Weights of a small GPT-style language model, trained from scratch on English Wikipedia.
Architecture: RMSNorm before each block, rotary positions, no biases in attention or MLP, untied embeddings.
MLP neurons of a small language model. Each row is named by its layer, matrix (gate and up: input weights) and neuron, and shows model dimensions 48-175. Each number is 500 + 50 x the weight over its row's rms, rounded and kept within 0 to 999. Numbers have three digits each. A neuron's up and down rows have the sign that makes its largest values positive.
After each neuron's rows, "fires on" lists the tokens most often at its 100 highest values on Wikipedia text that the model never trained on. A number after a token or word is its count.

L3.gate184:508487507453488557495463418616494560516565478483610631408494497463456456362429578599496426506592565486448474470498496451413522530489501475456433552559532517450469491475397467487437462488453390455505539479492632580518518600450443531493477462520574491514565573544460540513440501493465519515570526518520474518496503494420505463485457517527558488449511497515483515537599497498550468528453
L3.up184:519506594453557542515441530594582495541545447509455513489491437512502500407425562409475473515586517592480497532514574552563523590488541408489560551523493451440476479537350451490503400554503439481502449500473489488488555501476487451476537539534430498533522450581450368587453491552495435573483503506451537652415469489533512453509479497504622533479525423556475531459489490518558377460538
fires on: "n" 27, "r" 15, "end" 12, "ap" 8, "em" 8, "e" 6

L5.gate313:446460389468474400557485451516564527462514468446530560461404551506533581559508504532540439434540541428524484453488449508532447490438490446593521453612539481494549395515576546519461484499476499529428517447516432536573552538459501495431598483532475475431530566498531540458488500466453421472407551479478458486469503498481526533482457562451431538572565461522527439450522522479452483497458
L5.up313:580416501510545484509542450448486556528524488567600518514587539516504475601490517526457521503490423497536539428546529534483532506563483408429555490419579465491469534456516598491426499445436404536545517541451484442551533463491532547563496511555493587535591473505483437442477508507521529454496448524482543535517409524498550490524469449534485526525420543459457496537457550598526511449506
fires on: "op" 23, "igh" 10, "as" 9, "ord" 8, "rough" 7, "ow" 6

L7.gate262:453480435547502491459506537539495481544532475520476538532467598484456526420532480520526372551365586480408429563476502571586528530504468491513466484545560484549504542507526556453535489474506490494455512503639519540493472502412566523515483496541512470581493481564534555455464547608456460465499438568488529494497441436440464492487536517502522528495373558489469526341507485454484479447476
L7.up262:584397512452507568379527509575526482564460530543501565548476529509476549457474391505434466500489534518502536543474435559558451564485503477460563519523485523595459601433515516559546521454473446527473568546552487442487554572368453587544423510540414450555491527520495489480547490521571522452450415520509479438463528470462444572591459512615489537510446493532468520472497470472465508495497
fires on: "^" 41, "_" 14, "x" 6, "l" 5, "p" 4

L7.gate193:444544565450588573469345546527527560510495510541517448451455528444534414492478557496476506453553488436527503461548445482521482470481468372483482577585531529474508473504505465463484422502508506482520548456509443442495378546450503495535484497551500517537587523573520581450539580422506476469441428422434583594524497578572459546509465581540458533481521465547459533425407541498528468513461
L7.up193:361542566578438438448435405683553534449402511477575390570531519490525525472478520544494458475529494497479512435469442456518455600525499470506497505516505423526462499460394589497480490474475483487557441472507570515481491503498506493625425540496493553544563501563526524476562513544553490505461441558637491578534505575479544457572493501477450414399473535457471540529558517521444510504538
fires on: " cont" 51, "cc" 16, "ra" 7, "ou" 4, "ile" 4, "if" 4

L5.gate274:480461395537578542537450465421451541489586544566424515434469548423441521461548503562509455403509519571488563614518500565530485383494521507577551596492562447441540405541560537498501551454487423506485508501454451457498493540548435521487509591523556472530460476480451530543411529449542541516443596517503536524511510554477474443556552649468422579499504535441469422480505588489477465621491
L5.up274:425484440532573491440529515440617521496503492434530547534441502449515488478447503404487517485481486470462524558472559563485440558508539506485513501506575457484479444587506540414546415483557498488461498469493511485543418567521444499474531515537596379408555419563500502559490492491487502547491415418597559464459519466501471509585424442483486501434500514547512509558461510417565482479504
fires on: "s" 55, "'" 13, "on" 5, "ive" 4

L5.gate254:455493448410551489512535561481542559545487510478524445541548552433478521475404483554508513400553469478421452518477472445516512440479530526558530519487519402493488410564568460507508550521471439508486618511465513478567417612450495437444452579468463576463531496545458598375556580458468483469479383456431571410490509437537477500475492539541474527468525523417431523546562496474482475507468
L5.up254:409591591504483469482536496476510574444571546467479594565542446527519494512483453546593445466473405584462494536440436475493393549550505499471547518581538460457506451573419484504485512580473476488456500465414522466535478551466477580556398509418386475517583476518392481505495501565550495459544522556430477511546532539488468573546544502459531443540470497560517435523465522588501534503416
fires on: "t" 16, "id" 10, "l" 9, "les" 8, "c" 7, "u" 7

L3.gate317:521405450466518494506642430520460579465543526475502492416520482490507510524552513526534396436507513454535432477498476533490511486537501508558535610451492444435538485482496482479375479435543495597513533390557566479542532449500582437424490514471489547497503559402543569519464505517483586556500410549411506585426530548530400394488490466513486459491487561635558424441568574451528577521457
L3.up317:385567425511568466433566486489534453486470565501471494576508529462532521551516537401493405481438477483449418479480418451456589418518497547583516583503518456529534544511567480486448509463585549546583541543413538508417518462455530502502530508572641551490437565547509537446479475450541477479445465567464497509498533437562568503492516464481443474375490509401550509476483599490507392443533
fires on: " up" 18, "ed" 16, " had" 15, " found" 13, "fer" 8

L5.gate279:512498427558484402563555487475514505455573487441565536459578543397539495490449524528595464517507519550552479570431511424491565549400497423559532536507463565460525448548542425509514469574469547487475577525471387450432509571540440495501459606533501478544563519478497479436474526510542511530397458526575558466483507516497495507485529490477497616533504573389445501473367516433500433510422
L5.up279:442496438426517480499463471440473470479514504574474389520553544530509483443508521543421518561529522550459489415483451535463384461452549512523525464529512483515564506460493522587541561531420516532527402508422408480499519470521446470508511467519496495566554447550501515487485464544449479470498504456512427434482444488609541563505623491562564463461516540483522516436546423593363503449540
fires on: " but" 27, "le" 12, "l" 9, "bum" 6, "ough" 5

L7.gate94:487415514582517501554557471509476463495504530553494549446503444522501472462517509466549463501561411534527464533425512531527534444450490577462642518651482566547439469539464458477447525566426549489513524482462498550519520507512563452401425540536414488492525601416533646511486539518445467466494460494525544467488432559499450514604521520550467443510445440521451499499542542543572459591480
L7.up94:557538468518498493381540514464434566501422513547624478540510529592467504464426502525462575510495435473517506499356519542604527513511552533492462586558522526531454495462429450488572535509550362497529503435561414448433477499523543545585523473524475556493544476442503534566593476468534490534558406608495524499441514499488602538510546510561541551499550516533513531546466528586641511581445
fires on: "it" 23, "t" 15, " m" 10, ":" 6

L7.gate218:453464501429426456524538510566565527505575509510516403459428597528437421493476432509509506496435538497492489476508566548410554538446469527575544473437539497485475446471512459548509499441542375441448423415534430494389473516593441446516426507585484488554488440473441486494490454588435595525476525521497364490475416558484511511480413562524532515451425450485568511457526511551508543647487
L7.up218:521539496551538607410429540446486484559417583475532492593535408435586477491479567532504471462409496507451524545505455439522486514484579487540431401490460537478460570593511436561462552536446519494483456533522491439502393525534544499497519478420536511416523450498476483611552499523499515506492458522484534537518486488434411500462499461467358458468589555453457542586492565477505561478560
fires on: "ed" 27, "-" 12, ":" 12, "o" 6, " kn" 4, " as" 4

L5.gate325:430472591596579468534499511535522532565591558555445459447503483456486450550483563503499454561579405484547536529492542462521512525485517532517493477511485467379384528541516473583474574504549516472453427478481508524490542555502546503523508478436462452563564538457516467308503446460503476552476473503473535438428575584589440556550513462455535579477458566405552563457525510470528554491362
L5.up325:509435548523495547435447425514427512424631593537504587474465537513556492503478550529596505490516492518392420478505668454467466470587532479530462500472588477500342548600482550471493479499431445532431396536479542489482510501411515543597485558547524447525598464460535464497435499551510486493502534502434489445528508483538485564516391528556451397463483431570522477513516546482524493486452
fires on: "ad" 52, "ec" 9, "b" 8, "od" 6, "s" 4

L5.gate92:499564444476464431529452461546440506514473589542535439527466563500465443516491529618506508506494497458454560599547542616615490515421437470512563475496456527434506483496533448533506498586516394513512545599516561496499520496521558518463485541520417529558554542622580413540508580452510489504466444485517507602461496481590483545457533462562497435443553521416431494490481448464608551461591
L5.up92:472554451519443320558563485582521517534463487481500529578570491508473520534582567520477386499522521425458547496488554502522447523462599511514501518528475480471559469489503600632493446612467465493488563638542486473509481565545414503489471471510515398485456490537511453506598536633547519428509467452622501538433507487547520527574490539459523535563489504495582511459530492440534514537519
fires on: "ar" 24, "ul" 15, "or" 12, "il" 11, "os" 9, "ad" 6

L7.gate383:503523401460489384493440396551495490583499417477437482554456483574526394544472510413490540462557470479477525454598479481557461495562452446482538609423493434466453466519485438581509509464431476592559562517514580480479481527460464522606439529432490561430506529580463472452462469467378476512561511601480460474562504534506478570376543455567468467496529470523480419470511502511492554430470
L7.up383:477593398468548524492496506518415533527470522475567477561511375572548455536524553509567465517531577502486540595535517562457451419546509463561525529515568511573458471571546511542562456516428472630453560609438531500495543477451441379556464530467530504443466471504552594507520438405444506534451549550424569474472550455561468560453477441559454446418513471436480525526541464515555471438505
fires on: " Or" 20, "f" 17, "or" 12, "uc" 5, "on" 4, "ver" 4

L3.gate24:396517407474432488421584414554481461465541470467452590467512584397446494496451512412495448473507502544494528541531484520480519420533440482582510520527586528459473499430444561527501478504411378546452521499571514550462459529558516492505434568481501540498532565462521449386533481584416523476514368516539586527535469525490540564430464478551479455506549563471548414416581508430533501495559
L3.up24:496531516475544430637516481514538573510551526496546482416528415413391536438467514536483504516604494521510479525543498512520577544522449490529442481486556542461448443440454576575563489523429439509432407520448510498521492487540447565495563551540551523565541570459562444500479505495487494513513509465476533567534508548459506464489481469494416466550537565498489472461538478573536465433596
fires on: "b" 17, "ib" 15, "aw" 10, "in" 8, "ow" 8, "end" 7

L3.gate340:449472479568470505403534490534568609517524488570452391467528492469556492478489496547494521392504474508450512609443512474546490502455437439559502526537599478539553472470496524502451557341471477452415496420376488497449521552486531432447526491515467433542513478463478461420521498567484526507456433524567544441521453506445448537523470642491534533507451516521479450422436563582481494520493
L3.up340:609483459459428455488417475451489603500517554414519502485467538536395528486463545525494421503492457508498543574440611569514494452530562485445494510511564490476467481483489589495495620464466438480485416515524560554450506555392346505432469559512612485423550403502491424590503421562479526487517554491470586436506481557524486501509470428528473478435508514529544440514537451438423498589469
fires on: "8" 15, "s" 15, "5" 9, "b" 7, "p" 6, "," 5

L7.gate150:487510351436540512557440499518506489507560545539532449515536441502527469469534415544551505492551521508446539408465431555535447474501524519395493585449540472502544451521499566440501531482558458499495557439545519550615541454522464466502447600594493441424536492542505493552495475509522502452569449521411534539482532460483389503430534497445448494494582545532509489527461463451531477494509
L7.up150:489543455525509523556625474486509497441550499496516462459595494505411493496555424498391497573478435584505509483436528415653425477450614435463517516514507457519500403441453512508536438509439465515506533449486484543567525533626500546517566547502472488467632508517469457528497512506463480462541485596461473589475412407468442493620507416492459442534511552497464471527426379495442443515593
fires on: "ic" 25, "ur" 17, "id" 7, "all" 5, "ed" 5, "anc" 5

L7.gate83:412494613492527504554508477530496394395614372522508560554564535487497459531457553489565443420465489531499503438560473418582515408536462381521462510447484487440564518509492493436606489502535400487539515500498571541449460461458551545395485583434508464439534406536484499490449504467482475505538448446512566489390424480560537478532505568473517569496444528556565494541438507534542495514515
L7.up83:497503536602434473532584482513457453543538480469623483562519388501468516469497495537575464427528510471478536558584483530454485562430461522506392490581602533506462544487436482617532479493453466589471650585558450482417505526485575543539470513518410533579529509407538506468492450532491543518477514446547546390554516426555591587487427523520475527523458524489445583505469518510404589512453
fires on: "p" 16, "on" 13, "ot" 9, "and" 9, "act" 8

L5.gate294:506496439519503490643459498516395430518489465558478534581475481552564468482476536465516502491547523528460583452493480505565475462523442457469445497473440540464469628542512533458467562513504471441480521517608508456530422440525388404516380571462398554543413456428491527497413512447590476521513471549600496442496562446490421515540444507534494562496396522500475409491562513456508441531478
L5.up294:507578397424547468546468499530466539426525487462523467462639489518420563535573431554484483495602547501509458551487436462538496496578433482612471436472501508517469531477621521491539474544530516531465594555498552488610446441587452524436472564427506516414474460555460503480550492463443500443470475564384515505564536486499460491511424449510381498545539456482474509498485437472516437504513
fires on: " was" 37, " =" 22, "l" 15, "ation" 9, "ition" 4

L3.gate376:514534417533514503489527505530511408544490541506483517519433449492492548558461563533500434475414578519523494498507423521445580506474485469556443507578571524501349470515453479445484620454466505500444448470481467569449539524540499476384430537381435394533508534545448505455508542401452403493448549500608508484497521558500521461474430551534450527455417491501455560445566616489452497553431
L3.up376:534449445493548534537519544545440516544575576432515456501424441433513570617479511519486442414507551473594480500480536478394516459573499602531551439564481548492436520503558472487453525444407495488454578519513478470442533568512529571503464494446504527440513587514541477438477495470500475479434507500567457558505692596415462458473404500550458476582548477516430525451623526446436565503497
fires on: "ss" 15, "ing" 14, "-" 9, "s" 7, "in" 7, "r" 5

L5.gate9:479518519442504450516522492580455507555469554527540506571436516522516476505498515354382525575497414405541532468516485490493494503480421535599447595448442523400401515490494513504571337548485423486377544536474488575506488523496424512515427530435619463480512537544539463495399587539520487529504535441434536399522516473617585456495558470513517492426492482464488500509486545448523499537546
L5.up9:546522450533377543419545461507406563538438468595411483576453502528538410468463533433520482492534485547467490595543525505558533368450551511553438574461548542456405441492447520476422439501454445530367470509564500564468485508467398445475504499506478425455477468510522461464519605572426439503508572494487491495497458404523452461497499454480538424541474471589476469508428565560546502522512
fires on: " 6" 20, " 4" 13, " 195" 9, " 8" 8, " 7" 8, " 5" 5

L3.gate109:460413502448477481601580456432547520513538569447472464486424416585436546506402414488478469490533444547602466377382573513574525539489512482501470515445501479467492503482491529528456455551547529463370497431535594476379622405522493541450475557482479471481533449512459512440595522516501480459496492470496552444487523527522573434471418443517499564403506511484433509457542539558592437445526
L3.up109:558482576489478571520549580501417572517445459459535504522574526467403481475614482539471519504453466479479563478507485420534519484426512467537483436563412467503533541453444492456557480541533452503526554555558533559492517506386468518477542519475498463477507616509543569597595460520496591481536526552542520436486476467525485586441453524536501475479452470548524522487490506600493456553568
fires on: "om" 15, "ord" 15, "iam" 8, "h" 8, "y" 8, "ary" 8

L7.gate177:544459417506503542445500500442461530456527533485449434449574521451413541512457512566417494506491487467503421536494576491454467476520475502460439531532544536390427498506607542549529543505447518389544449514532477460566534467469538445493489504533488435513641442509547501431469546475509514435512427511404593492427501434490502389567505511410546515492501468508571512398428506473626484490428
L7.up177:539592489501556447492529501472512508450508540438418491633495536496405484493527517471502549650410521498584493464525575435517579389391511486445425511549572521507457451519591482507478510453481483476494540604452505487597564520520554532551482496520441425485572517494463547520452593486500439358545501555464524543526512446455501508497555501471491477534577551507508467522439459495550438562490
fires on: " and" 31, "ly" 16, "-" 12, "ro" 6, " first" 6, "est" 5

L3.gate357:413562495418530424437529440553494518443551563384563506525495507534436452438498558512515506503533408526522566387464464436519556470521527575488534506498516624421530455485504533460542556488527402477552366557506570439551536437499582503483483585510444481566469504513494600547474543496554517405548437520422497519516502482490520399460486485448391476508493438515541493484416500412559453552394
L3.up357:513425485539454511468479520533492562527461538560547648528400399488506472493441569539543484453575462438543509469521426474459503543509534514437509579557520411541467548491518597484467434515516485521490511452480601453498544530479548487505440573469455461390506553495650503586483426508529529470497532539486508383471549529553589543464439508623524534663465477527516491567497545502645476440519
fires on: "or" 15, "og" 12, "vent" 11, "ce" 10, "s" 9, "ist" 9

L5.gate324:502468554502532489424479503567481631534570488501487468505476460491534504527554527511463407500530577460471516515444595539515599477552491534539482514507566456592516513535541629594552522603507471577462489474565488521543464448467400488517440506534444416497555569525465529414523504519429460464499457549492515481484436467547467571537566505495513424479474530504401430432541551558495358494468
L5.up324:514493576479477548423541479473542606534486450580503544499545395491481424428560461443496521411489492447421468477481433510481611543523567502535468523454549545595508514486502460499502519540542526494532577546569555577521514550492485491517479531519534508490503490372471414389469434519422553434426471545525448541471492539473487444520428539506587440485499391527440461587426571540520480506446
fires on: "et" 13, "em" 13, "ant" 10, "s" 10, "es" 9, "T" 8

L7.gate250:572415482470543442492546517438459558448486505487447537499467469528587554456490504407507490560560465472487436502504500407496530565473446504547536500386486521543435544513552550454507491497513517591430536497467465468454558430437473466485524578530496461541570552607438452358536544543498482587566467530501484429470469542533455394483585423456555511526502449487421537506547422535586483390538
L7.up250:569542587444480596486515564524417472439568523449474483562527541526470473491501467447484450403466510519505513649542596436566484543457538440474465554515549458536535550487480446546510524565540466454579409499506584580533533485500604550505660501456569506556528596437483475497476544478444478484520559508515494492544438473525439463500479446575550527518412466597582556513543602546565493499445
fires on: "ib" 27, "ab" 9, "ig" 7, "ed" 6, "att" 6

L5.gate296:459515553451480495524499480453430608555541571585458407497415569491484494451525566525562507532483532525464548357531521550438535476456429407506524489535447419444579561591471484511461514508508493462538492483503592474454532465488512479507514556537483559551460420568615512489448469565463451488566439525486484525451341570582479452519435494589443508469535535529512453523471486500530425430499
L5.up296:501477485423517373563420415484472552506590490497482481464593593531454514426510572460534504547512500611546608539542475482556489512520494447464486488452543480430568549511487522560550419513519493513524548601397392553525468644531565451459485530492487467521605490545471591525446550578514567504539489460507488457493447504509555503499500550399497450497504527503524491559467465453545509465512
fires on: "ad" 23, "ud" 9, "um" 7, "or" 6, "." 6, "ran" 5

L5.gate137:460477534463416501503509433432483500527537532513520495477487442546496528450463548438537456554516439529448467388482552543578545480458530525641502478527483512504548463515567537436473488507559603559446478548454424517523561484587540582482441546516463498556398543563493493434456495463480447564503482493443473562439509465482479467584498548571537476451428418491534499353403606471362512554498
L5.up137:476480514498484530473467428428517488585491507585406549551488486461515481431454504490620528576480545460406431410442464438472468517523518475611506538495409533503444441516485563549502608456530519446488516494499516434506453570410471564493408552527435466513514509502491461461504430535527511572513414540446514494504572558539541486596476564492623467582446469493560531490478452435535489490497
fires on: " T" 65, "T" 17, "t" 13

L3.gate163:537436484592463470521443504528544469606571535470515522560455533598493473580464536563586534587502490485517521522486438482588491536419433503516494465527496452517509572507473476493522612495498438498488590475427533508543495459420536446403498415583519551506503540535442463482504525484510489504545510522470487397585459530458536452486515594481491470443555527478449520574409561479399528567415
L3.up163:524539483451551488559541513516486504609488513473520570504520505481444473546506498498500454591360550476637428468530380434532485482470521510465453494431505510541516442573508545521498480481516499522479582534508473467607550424483517516534508512482519576482535468516448647646545438580477484431547450510463484449412514500510457453500530460392369504538596504526487475504446470457488552602520
fires on: "ag" 23, "id" 14, "ul" 10, "ur" 8, "ou" 7, "im" 7

L5.gate192:511470586439429489513581496508460496556557566522465539485414568511461512457536545513645511467568479608550499450503594512428479492502482548505471559443466472526497523479451415442508495475350452541484550491511587474459533397459554447458508441487527461587521416490527612489408490395475481459651416560494559466501423491518574406507459505491498495460464583528552509415595571453543504466489
L5.up192:518403472529576491489486515595496521466511476570536553399586563426474511455496547399578577447491417539526587460524447542416437494466486514496495542418584492475461430496557509491491532493531444531499596474420425498580405578464473464465400484520532462428485479534398416492476526560534551509485511570433481531585516573502542446473479468482412548391502495379502506494424531484511495403493
fires on: "er" 21, "s" 17, "ul" 7, "r" 5, "u" 5, "id" 5

L7.gate253:532497554515522451486508583497508503455569434489456490508509455647484451535620586477476374449536512519552521478462467512506505517562453592445516489524523552476504531430653485484444569467478425508565536537413593439485482512467496455532512454601551472497563445457580442460524512480536482420622483428496455536532417447485437448554477505453500443579563465537582537415434482498545538469490
L7.up253:469403552460408451437527485437410432521500523483481478536530505498477444377449508483573491404500542443536513538474499525501505559455536490476516565520496478563483471421438550525482547447426479498607493589486490530476496536554532529521473427475451517557424420564444508407438564505514577459503514368495498403540429464570458509512521570520481519427479456523516535484488567514546428417472
fires on: "b" 26, "p" 13, "s" 12, "ar" 7, "og" 6, "op" 5

L7.gate310:465452495532455476576501461552441504436539472498353427471436428535493503447524490574623592540495457514473500478560549477594479445512462436535577529500448524569512513481501508486512499545603541512483514508450516455490466538365484532534466504472492502550428576489569498438440408453550549488567545557475486510594512489549525571567435569556444503625477511544483465509366455432567553491526
L7.up310:529481451475487478540453457562473504466429491539520543600550472552555432426484555588504512520496459405469588455434554424534430517456435461489446503515462465478444593619416424465484461509546523467535531561509452488459544512493499513432463549481540509475435615530495494505458543516439438535520612551519545468518553459536508506572550550514495477559451477494502568451496552437522515571513
fires on: "ro" 29, "or" 28, "t" 8, "p" 5, "ur" 4, "ou" 4

L7.gate176:448466456513496538511494489509510530515598470485432501525495444503524477508512515424554490465546545542454529500577587473572492560428385532567481506432434434491492412493506577502560421491417527445469597454490493441515520513473509397539452478535529529557571512414570554503568511445433500470547547516441482496535481431516490592545492544481463498495529408487557448548460534500529591580385
L7.up176:525494614381466541474518478481569477518581477478568610495519504478500588519532517396558566462564494535476502458571475549484459450434462483470515545481438422457554534562557630559451556526458527528492519510485427464516494514521589441521476543473508552609506499553525535365537557442556515509479516478499510488525434468534426525434501469509428492469498522597619395589570469554418443505466
fires on: "ov" 19, "it" 12, "ol" 8, " Joh" 4, "av" 4, "er" 4

L5.gate379:567526561471437516368618497441563531515444512528526458479368480512506600410522518503510444403457498489510484473411501543552478498468468500572439532502513518461430444502510491436636524462530406463425538519554526463575502560560509487550488503548564411528497508544489493525435471425525466599587493453541501464486500344508479452411489537519606494533409512430581510475457517429473459454423
L5.up379:534512451504504582600489431468485515529495492525571554641458436448578523498411525521566490478617546554494519472557521448584502452474462407491437468542421548502460454555505545560477404517408554444410502581518454517470533559620571484414482453445522445438479616447501414468444523539568504506497524458505535503570481541515413490501510534519532539524580503465420533478443524510398534447454
fires on: "e" 29, "t" 11, "ite" 9, "on" 8, "h" 7, "n" 7

L7.gate206:521495403487556533478422502432407655489502513539446484514472439499400557435556497601553480441473425529452510426389529553504546414473488462516551562503484575444507437442584438491575412513528482422520499534542477485614526414515537517515520521521476519474522510530520443507442454423411475486570492518471553451554495486473504508447549385451414428513496550487490530491521517492506525609481
L7.up206:523486468564476553424505524411391522460420509400543505431514502521451600472572473467471471546422435483432528514482496489357520479518405488525553509462504556536474512516521484492516529505565503488453476552557504544474431541504472512513562539497476509441410508506538406445497535370463497478438472533536496567514453537468486524576464495521517515590506476519640498530518485489478522660557
fires on: "t" 18, "it" 12, "w" 9, "ld" 7, "ep" 6, "z" 6

L7.gate167:491531527382511516491500499522445504514615551528512533522431465566490504486481449550585526470551415530561472450441472499571471429487481434500555561436496465518479383496534581500494471471341486420483513463465578443511522510452532511495516555601454496345542539398531550503433498469437384512499515484515540572507513462588406583418477465575485474512479495603405603522443450538578478476470
L7.up167:523532550474533468479510521572466542566416485507526521465480528403521445475530512527473468494514389535549470516449484495530520544544397459575579560566482556606551463563496466530620374480492568494462497458517478419457545567438506486495468549389443461499511413380395586475458456506507520437463512543424525489373513517523391536545502520525540515435469477523481598545456518542476565560421
fires on: "t" 43, "ep" 9, "b" 7, "V" 5, "res" 4, "ation" 4

L5.gate330:441468531478491464603467480559471512582514425535527490463550438508437513398483511555477444579450516498497537488511541545544449513463529475488394547508522391447450524499524574446548428452443479561472471541509544564576488473520571390460423457522486543508485444566537536486514499557620459563542511523445599472467445489567465463439592522556502492542419579567506418460527452393502562596463
L5.up330:517480487456486453523512475521488435505512474516483526581580591437571510530561461493441489491511565446476476494537497543430443424590530515535582434597505458447523478466499603617542546438549525586452458529522483414481474445437535490460477449496465585470596423521501488541564548539429469547490492458460482489495603528447495569549548533560510437467496469466496514588414579451482528486572
fires on: "al" 42, "le" 13, "ce" 8, "ace" 7, "re" 5, "ure" 5

L7.gate297:487365519512546484463444477598553523446613473495410450496482564487534417565576506538583455493509504546428565520447463501456487475502525594491487466471490448516459502440466461511503545537568533496540572387508560536450552557490429506579491484580473487596506448467521496501454455441509545480428535508516484506539437502569544522463539554514506616508552611468531557444529448571503609413459
L7.up297:481396532555505440499500476452539512431463444540509456461450514584498559418407397528417534575361492519449442530461462535545548448554472492526560473419594443599481551407510503525520508612578471494582576501400496583516443550550530533510498453480506456463469384498477544424443530415522444628559475464513512547497455460425459559459531433498470562496479539529553450488567443454462539508517
fires on: " ex" 25, "an" 19, "'" 13, "urn" 7, "l" 7, "x" 5

L5.gate72:481572485503498524568502515479400542574587417620471446486483431519527473409501503465492444531477487513556459562459523566614454463491398540493535479474453459489526394518483468496477535568512552475518552559551469443475506548601511488489439437503449462531507524502510501503501555521499514477553428488529439573560409558507499565503526498431365501607543469512569376413434514524530476520452
L5.up72:389531613475487558479523483526466436442509504535387459530517557623554512517465472564442466479507448628535593427485484451392540536479542408471464466462587495506449575599503524466489467568525581439416501528542524489526528521527492511537503479484540548594490495522557454406492455483472561487535460471508487517538523495567477495501548464553474523534506434514524515434506500417390556604492
fires on: "l" 22, "t" 11, "w" 9, "==" 9, " ==" 9, "le" 6

L3.gate305:477557427487531439477428491559471475549521482510419503523406515453457444477506455601560466477408468565393539507487541562361593451548479517497419529546412469527514535539516523485472509493530496500472479527515479579558590515526442474558414485578482434534494525483519498438482436453569416433493543523509506429555488480554390516429443567413487546564508588517436481500452502540446463458444
L3.up305:492518546487603482441514504438481486499526565492352488516582475504430498454477502508445468426550498520563453552443536539572542521539513474494463554547461481444489567533458512537462567481461518451456529496477461608476505493558449618495513511491447487465512568513518272429544484490531515503551433498622561495495532476543556516521484492486497578490514477425502453490543388526544524490570
fires on: "l" 63, "n" 23, "r" 14

L5.gate248:376492488543542471490464416535515490446448498515470487482469476490489494492483497511479539536409449405495508516503418499492541520394480492436455504479480485470516438482517538534457481443546506523459491526517466407521474485465475478432421532656532497599444448549470534480406549522533500478478497484390479499473535534536482378571460437461470555405539476443545596509469513474519547492424
L5.up248:440521504480527478443461514499492575526515415508550492594501524532522496467506408450563531430540558448498515495484485506434450519473516502516518510385401513514556573354495472492618494570459493522497587541428466442560481602527588489529453453464559521470512481536524526573587505458516570600491377471492497516467422424502467531392620556476427492594514487570466494488520537540516451538472
fires on: "ight" 17, "ear" 14, "k" 13, "irst" 7, "ad" 6, "p" 6

L7.gate260:399478456443438497441459563540509518470527573418431479481552424541441480457413502456532453468489551522457350531473489492515519448427468378538588618503510463495498440492477489492501477482591502457549510451481647504469462588442496448556516557545533560566484473482511502462451492519525449480495507616550541550471495439585529513537431511549445500528500511525483501394610484497578578520511
L7.up260:507482511389459443516499515485520589475492472460538481503504606474476366459444441412461433465498533459504549545509423468461458483598527391517509498470572381495470541492520446537536454547467436541460533544468540562521430442410466594505574577410457492494508557466495625440508510523560487546434590455548524466397459555517486418501455493553461535595527531501469496395521483567543577515511
fires on: " app" 25, "it" 16, " cont" 13, "ep" 11, "ord" 9

L7.gate350:447411543551621476539472607506531445446492416522550490510409483449514444499558644441599433518558432444582557500433592438532530490485462466562500565550477543484539492593526498527516484494465547521521563457539585523538480515469545391534464511566449522594582571494563537410492595503466477491565509513513599416523501547551470481488492522537502553546507496519503566454550477510534529493540
L7.up350:490519506531605470475540497508440470432503508497482589509442477420466521467603531512475356540563438394531489410496470524575468575516508502481494568492582428450632562576457546388477499501521451509508509558443488452575539464500485515562470509535482506489522415464448483543619493513582399546488525466491516500405522462518570445507473474564509551581516433451586487445501426490476478473554
fires on: "e" 28, "t" 25, "C" 8, "c" 7, "ic" 6, "ter" 6

L3.gate91:533498544507497540482617437437547552444436478579435572461459545506470358508519512525594510579537541537541496487501598464467444532523458476459503531430473529538454499526542529443529458432487495571459518550593537470500545486520554525484550563519433503547361525523617452489492521399519463575512492500448496484578498498502432468506431617452582447534431432519538491483442617545542506491480
L3.up91:592498509515547496528439530517566512435492404525521502570492588459472429574422458385506534486438567523485521481498592428586498618506471444477496452571406535466607501548430485534512494516520397580575530499528557551555518538522559446580527554533468549486476446589544478425396404538465605525557497449466465474547479504518460506517485417482587500446513523542516577454562475539534464474532
fires on: "il" 17, "L" 15, "B" 14, "b" 8, "ag" 6, "–19" 5

L3.gate348:579404535464439497500467472565428498496437498572504525458492534587476544439552541560542524470544460509507586517537509551539470473460508445494465549444566427502390448508605525537471489524526426468377406513567556457514419463485538582494465622484479432499483526420478487456543484517409423525567432483487498516484434545494474537383528481413526561470498352486488520565451410498575480483446
L3.up348:434508508532501507462520462358526464543486541486537483537475488511519505569541378607624619525572518579454475548488576441517558399509430513483499464495492525468438402506567523517520493661486455475489498482429443551467546608544485535525545525446541563533523513512413563446488487514616497548547480528486527503506446428566543489493590478524516527546440490442552546530417489536514558446533
fires on: "y" 33, "t" 33, "art" 9, "ut" 4

L5.gate21:437474492437527560583467543537551610567493401468539541463558570504472457513400619527607503526458522423519394432514469579497440478467472542412505550500445508359506494573417411530494528540457455510487569533452579442492548495528488548500456532483436533514545510541527449471548430424539503430561450489511581569487507468563478538450422572550511575434497476590521526488546537429472497553473
L5.up21:516562458519541415541542496497541586529547536493516466437517430479515392445427473389492507412545455446522542432450596483563448561457514495475445472459578352492625449585472526430465499519522496470515480487512466482492429615494531468528482440564534556431560552529526557466570511504574485531523482549461480585482508526504436499595345508545501497511539519430551545494443519526523592539451
fires on: "e" 21, "ive" 10, "are" 8, "ade" 6, "ue" 5, "ite" 5